Weights of a small GPT-style language model, trained from scratch on English Wikipedia: 14 layers, MLP 1024 GELU.
MLP neurons of a small language model. Each row is named by its layer, matrix (up: input weights; down: output weights) and neuron, and shows model dimensions 64-159. Each number is 500 + 50 x the weight over its row's rms, rounded and kept within 0 to 999. Numbers have three digits each.
Before each neuron's rows, "fires in" lists the words (lower case) most often at its 100 highest values on Wikipedia text that the model never trained on.

fires in: "of", "from", "for", "to"
L3.up754:473453526484476502472556523460536487491507402427515466389520544523361510505541521474563537626493556552431464460421497618480478460461401506519528424443562562443351545507562559481544491534515477528483472509534541499529464512533509532425462541493476549514525467528451444439539442494485474531
L3.down754:560501551498500547534516495572530529529533544430456503585480439578494500427499563380537372442513518440536575537510548402476512422484481541517455533422462458529561410495515435524370562551435488406546471451507537479538544467504495539454450497551498452520507488532567571470502605540455484510

fires in: "was", "in", "it", "10", "9"
L5.up15:524546505413496474515518511528491533444521414445429394462529520567502486432513476523603546537436483475484483527459463518554485439434481499528481501464542613486494535398521487528441560514514491464474563518484463495575466484544480600450510619484444624530478491500395513507479525582566464423
L5.down15:494562503560486553541413557526494494611472560525483499488532503443500544546500450586515535524564487478488500504429542490474520555500570525551569485367496452474481437517333574420449450463470490549431500448437518560594461556519489474511560446515471489490503459515459431514482499422594554613

fires in: "between", "before", "the", "until", "in", "every"
L8.up664:516488508476496521462544524530529530487518441520421511508543490560500497376539522505610573593484494633482479501583546508503519448434460534503608465531497485479475468514509536489541440449479546515562521483479508528517410530585449468421495520465468575556382529535520524497504561452520374533
L8.down664:556484540429483561474453446422602409517462471474484643476537449459488577455408556579570464505479472502497578427415500452431520440425470479559546496528530542513356520505572433530525444510460528519631501447496462546506388494549482518422547516570488553452483564535490600514475592506524569467

fires in: "which", "they", "through", "there"
L5.up530:426572467553413495546551452566479500506560560557517495470460477516507542446508550451578517468441502533557488507521498563516497427496459473512524494488506577508486537483511418525472485444481501517505599646435406541538539488443452556480547597422534439539498435449401614516545537549456546516
L5.down530:478458488443475457443513567552528444481475426496423468501498412553425535479581483524598441553535486528430711411531423562519482482555587509483546483498488536529572528506603483437564466477541527495512392476481563511420432511458500390453499562489553523626481499464548478454434474543442500530

fires in: "who", "also", "would"
L8.up1021:473438527504526497485475511418475597392486538389481494472456490497448504370479536491500438531512523542575468403513370539477470553420445514456509572495461514475501469432583519479504518498540509489559512601447534484565502457502506466461480534397416507529452462494532517537473516507410559559
L8.down1021:549455534606459478513413452490513546568545541551546497511530589434556531486556511549461480545468523490480511466552518480458427496582560516478530493605491474475465478488457567383523510515480562434481453447452504287529415425545480518489507517471550469469520462493484511430486507534478453408

fires in: "and"
L5.up398:541512561549549551516467524515442638339464557480580493469491475495465523506453508541488519621521478516414481488453481404599386460422514499558481505498522520501419459543587500497455504459533541453582481492433529490486491586543477496494538540517468468489492476443448491472547583528455517515
L5.down398:517577387486456563540519519459500468533551602447450448509493485460581540401466469530586444491511461486508519531535579494509497545397486509466561510592544536483541499464475523505504433483445509528457526417516506437498445536578442458450648437553469547515512569524513545468506475505570571490

fires in: "february", "january", "from"
L11.up104:553537498450510554510445518570498593450535477458649458515523501549517592480507463507482527497455443492504453460543412482520491530469478457514510524572489542539476523524459476487430423475509536516652527602398439502476489609457401535582569540558473472594467518503521483559492514414585483543
L11.down104:441480514494496462550481429499480465598547533497499495514499524525530490523453535492513374504529544523487591501515400548425446505603523551469484455535541479495497478519466478524550501392466463554467520434470540582524484418488459540497596534526384496494575563468504542518404431417474504431

fires in: "in", "december", "november", "member", "of"
L3.up706:496550475565453580521483483575480550550498597450572465461540505523535528476449498511491517541506464579530470502457419432486428459458530483472504539487532617479555547535559523553470557506513547462517568439546575523534458540588516572582599490432477374495420506505535546476503473476384544459
L3.down706:551517498432477492508537566512492575520492464516592529524525461524436496505441527529502449479462508537494422529441528533543499540478452486454554510465565537437450506567531456557451525520433511454410503536576573525533492542533484598461466476489515490523515429434492544423511487619566518387

fires in: "which", "who", "scored", "album"
L10.up409:456540507512557487475451500551512599420475437503499513534503453493447506409411566478501411460441492509522485453411480559546447555452527559486442518476473546459470453406465499492471448577576524477514449464395547497539528527482525474560543494436508480526422464541475588498423520449448514550
L10.down409:483402472487444467571495495516474449543517480568441541522522561454477442539528556568500532463450594603511430497460549514434475443451594548551575626498451482539528464356523566511533522469464513423482460489526487548453501463526470520558513581489513546514547517523509544529623453540449560502

fires in: "and", "upon"
L5.up458:501554523528502566468532500580525456380494565483572557493505568444444482518520526526475461487491439585527550568582520508487421507484489472552509506450528543507624506589506520512509549537520495501542550537472528506552478487443519572582631503448561464510499548499394503471472609505487519484
L5.down458:440510482539464486580469563465467491571513471496523432639473451521506489502431561557488466441595524500490513492500497435555449486521565446502567504558445450454519443437448477633482533501437485495384487594426536484518510468556531443480472524574558549556446447552524566490465432482525557458

fires in: "in", "became", "because"
L5.up218:537539503428526521553434492433654559492513469436508498500521492450523523450530550621488528502475425535479379530484441470516427447479527501569492461538583550491474644491576526563507418404462486561541559451487561529511495454531490584552513549450522421491509483580439496489428582485425545478
L5.down218:430498479401523480555435606453478499577550478499505539560504561539595505452511514491501566408463475476455474456473476520565510531536451470575526412551479489589443531430473465491511415468500541464416456541473475499573477574480456502573537523513474560402591427578362517570448504466536528490

fires in: "an", "became", "because", "become"
L5.up154:445451492490569489500475520460594447475513372439440445529412600553425515439543490411597617497447453480459513469524462537564488502456513463500512315454645447413388528520528458514542420527472466550497528497565472548543451508549501529536498579467480521554574454493439442448543480442527528493
L5.down154:477497533443568389476535494478511512492526565520497500448452571574494492445476430419472632490515509517503522433467406526528528521579516528456525497450573497521506564475487553493530447510460521533358527486583470549531385529475513480583528482530496554561627587542493456568456438348553518566

fires in: "this", "which", "as", "for", "there", "and"
L8.up751:488576490492423454466477494506507527454540519484495482518383567497495525542471514480446473474482451630483363523494567556511386499491454474517448407487550579493599514487512479527449534404489502506539529508459529499588520373570492557511487532442492410610500482458535625500520564553532481504
L8.down751:500453508411544510527481411442460590568522515469413475486460436540436441565569547535429641466511456449569493459437526545525436484454456513467569638490506460452560461557474502517476550534517492434445478577397494555527561449491432557580492576507508529569520536457497498481552502411530560458

fires in: "an", "s", "american", "on", "san"
L5.up89:495414478662522568468406512544544514584513466478492520525532551553528547456419576501667626466540571540509478477530506522559451460481558445464494476438534531580527470475553530469511472462516486507511530500573579488463463565492490514540505511449438456494531608632414477517476518508545531460
L5.down89:396471633411539494511505468524457428422475520486489513561559557504592498524612501453441492465458455552535515426513518524506497579473440438491512441501495429476590532528464432334413470421517541506474450493524453546445536510540520512532522480511546496483497423483479473559401410512522513499

fires in: "an", "of", "used", "san"
L7.up221:510435508537498552491558532564550453539488486406542471484556570486484537436481542333580577451539438536565488491500573549544421532428471535427480415412549520477391555519476509593448451477447490441582626456488519523549464462573504531481556551447490486601530549540437487554428561495512440562
L7.down221:498452424514621427559538571551477415475523463401531617522606490567437542441471450459567582490474446526552479394392531476486550478512496493573404387464514472466455478554519487461464531442491490531506515484478404526477543548511495498555523598558450529483463431484447394470525504458434565414

fires in: "in", "at", "1990", "russian"
L8.up389:521574454534375504531521526581509549470544476421468511467444552478446525518439494516560505486482431446426432466425546432485540552479569553406539491547562551479494544438433660510515464528546470479540475567534541483534436497534530562491571406412495539470447500525534475416517426589477449515
L8.down389:451547428473571469457387477489497484498416442522510437527584427580563524451548411491483529459551425533554572496418501552441474558490588468488511517570446529478537525575523465457452613597444473511344514557545477546540523507511494508450432575455468514524531503510452415505477549517447434433

fires in: "these", "when", "in", "before", "became", "from"
L8.up11:427526515483423406529593430522515509505491488381405475446418477466456464438493543471531468468445466575526480482538505512532442585380536439485443522554484574481532510393529518541475503553387510450505534558507467478527443585540523486514556586506390557504504554493478543489468608573462471590
L8.down11:582531418441455505486528432517567513474410525535509494669560505570485503426449445510532480468509503531465606490558528477464556478462538450519412540506497413468465411592436530514581475517481509592497499489525427276483488440474458418499505470515533496524482456464499449503484510447481504508

fires in: "the", "some", "these", "into", "to", "of"
L8.up187:420494548496503486446515516527505518452481511439476469466447499541482476458506518408541549512524501536590497520482500484473469474450436487473426382506549522426484566459526483524533497596438505449501547529502558499545474583514548617495553557505362439517421522472433447522548541472415430463
L8.down187:560431492447480405542510396481519533457461538458516542528521488530437526493428534504592458456514495608535515483526480556354471515519521428541487486536489540450504526510426494449508476422522506539537565418486585324546522375409454486456549585558487526504512479528543531542477498480490505493

fires in: "february", "january", "gt300", "july"
L8.up509:503628477423449526545525420466522493464467447537502489479558515464475583458483504452454467474503533577502516499619551486505485508510472492473554569522504580501438532491468509567523501481562531567589610579522557513497469569425420446482486531457469532529433507516448495528546495540483412507
L8.down509:571367468546514440515481482413497492537581501465570478526651480467501496504574539477505470542539501552486528474530475428626490451556502454487537545608559498496439608510533462580504461415456494508455390543466464463537432545537426541532518425394523501547529469461488547439495486391510477496

fires in: "on", "in", "an", "age"
L5.up191:513404480567487462485491473457553625546520475406417529454560543549423502445492564475551601590547487535559462503479520468533378467503448506467541563565551466440550512497496492549354544459491489500504541454477549527571403463602480533396512525462407566571427458539440534502430402491519507548
L5.down191:471493504453497539524503567487546481555492536560554535488419554555439529495460509517440506433529453578487447623496514521545429518573495542479476424496559433500385439548461411491475417437522503547518418522586494576544546492501492490526373439558480423442599436433397390580435510487451507458

fires in: "over", "november", "national"
L7.up867:559383487569483611473501571520568549504478495473561422369504503529544479505420507622505540567529494581590456500492469512464454452459521467438643533447575569523499534481600503512509436426542497538519561523532478481479412564558507476566463524363438480520491503641496494511489540572455535530
L7.down867:522497440488444450626491502544492386525490554482486513595528410519505443571529539494432481501524513463469508486516594507493479527458477564549456521466463446480465402541496505449588567444465487486411494522513457649523536362480510530493515524588463523520509486430484454450460500502534536494

fires in: "international", "early", "chinese", "addition", "injured"
L8.up540:478580494581530551595472563593512520495483471457520599467477559523533510465462486440552542535544501556599530436558430516451465549460516387498617502550581504443460509502460516492436559502493469521569501544430483545505433528533476396482664479434441473551475453528528504464557432502498497567
L8.down540:512489519453493554530509357483360497484457464519513510590465499588550540541518480489419477578572544515490487490578505459621459498421503473559494516448509448544414457544578539429538496474572486530452469494452567520577461514531437607497481564467493444521486495440552469570506450530506531463

fires in: "and", "february", "to", "july", "april", "years"
L7.up100:500553492585525531551532495447507563473505511516557528508443440459508490476446536522500595444544454579541439377531605445582417523477414522478532480472551580516493506483447485597461408444461499467540643537468507523434532588509453452439566502494403463524517491534446470506546566517419414589
L7.down100:481506533454509555518474491581571475489494572482579548456510587502486473443501491440593454484450491515448445488449467496509474510537441458530589425588546554539482532560505501566506484559535493570529531474608521547457447542503510552500617492559513507538498537439436568564550591557506518504

fires in: "between", "through", "before", "born", "by"
L7.up165:529497497545459566518491496523507492476528557520529432522431557497533542386514501520504576579526508530557405440490571448591478480433478494433544541535536615483465548522596530474518416481459508462580462560574514504497481504503485540449505564508448515492395499539524487451470522622458517519
L7.down165:517516574448494571406520416591569486493462501459498537525523474618470495480449525458502496451497411551489449441468474506419525494484468404506539553500475550481499546538439491560547571542536517463528531439519521525364458503562486624590524549521456440541471504510525508546514504461539595516

fires in: "with", "m", "david", "november", "age", "aged"
L5.up260:560480470534505473498474525539530549527539413434550544566518486633539505484406499455602503434447477538551401481504445434528430494483455478562544473602508535541500559557472505588474449537502491525567451509523488517554445561526456527586504539426499441533469592480431536546461542492507539539
L5.down260:562476460458522580605531489494466457503555383527589492480566415463555479425471464525405497512461495506436531464509590567471456498570486556509434462490531550501389550583485415454471506544537497471463575488477459495498579454445483501530522519486437636489509542569549544532548422481473516518

fires in: "an", "early", "addition", "academy", "until", "additional"
L8.up618:440445522560485540439578557483516596504513418465458512480473535469454478498566434422508548597475489517468568417467385533474447533468519475455576413468601440435397469448478500497507526445516529520532478571506568522522390422599448404512513511507444567488533477605467454435510590539560503574
L8.down618:547421579440617415483469473398468452637561437485530505532483482493478560470484490529513543421495498623569461484496517611518481480437439450530551503491477488488466472452497418491517454609450479499582614424484528482514591525439470442494514544422467578485443531460573492612487497521526425514

fires in: "three", "these", "successful", "several", "see"
L7.up780:498521473511478587433604521459567502461472489432509514456396608602542526569489523517451523466401527546659524490485470507451473506462461500461552466476462551420564534517438571471487476584492491434519535551459519519533524446479502459597534490489505481623432461566532618415454529555482461472
L7.down780:496532391503482433456459520501520558526493492428570511504419403515464470525507496476513531529545474563426482537547545356564473464495494540402534483476564583470639546503642547414525471502385482504468443522502615480559461463476503474466535492514544480528590445544427561523561402546477567509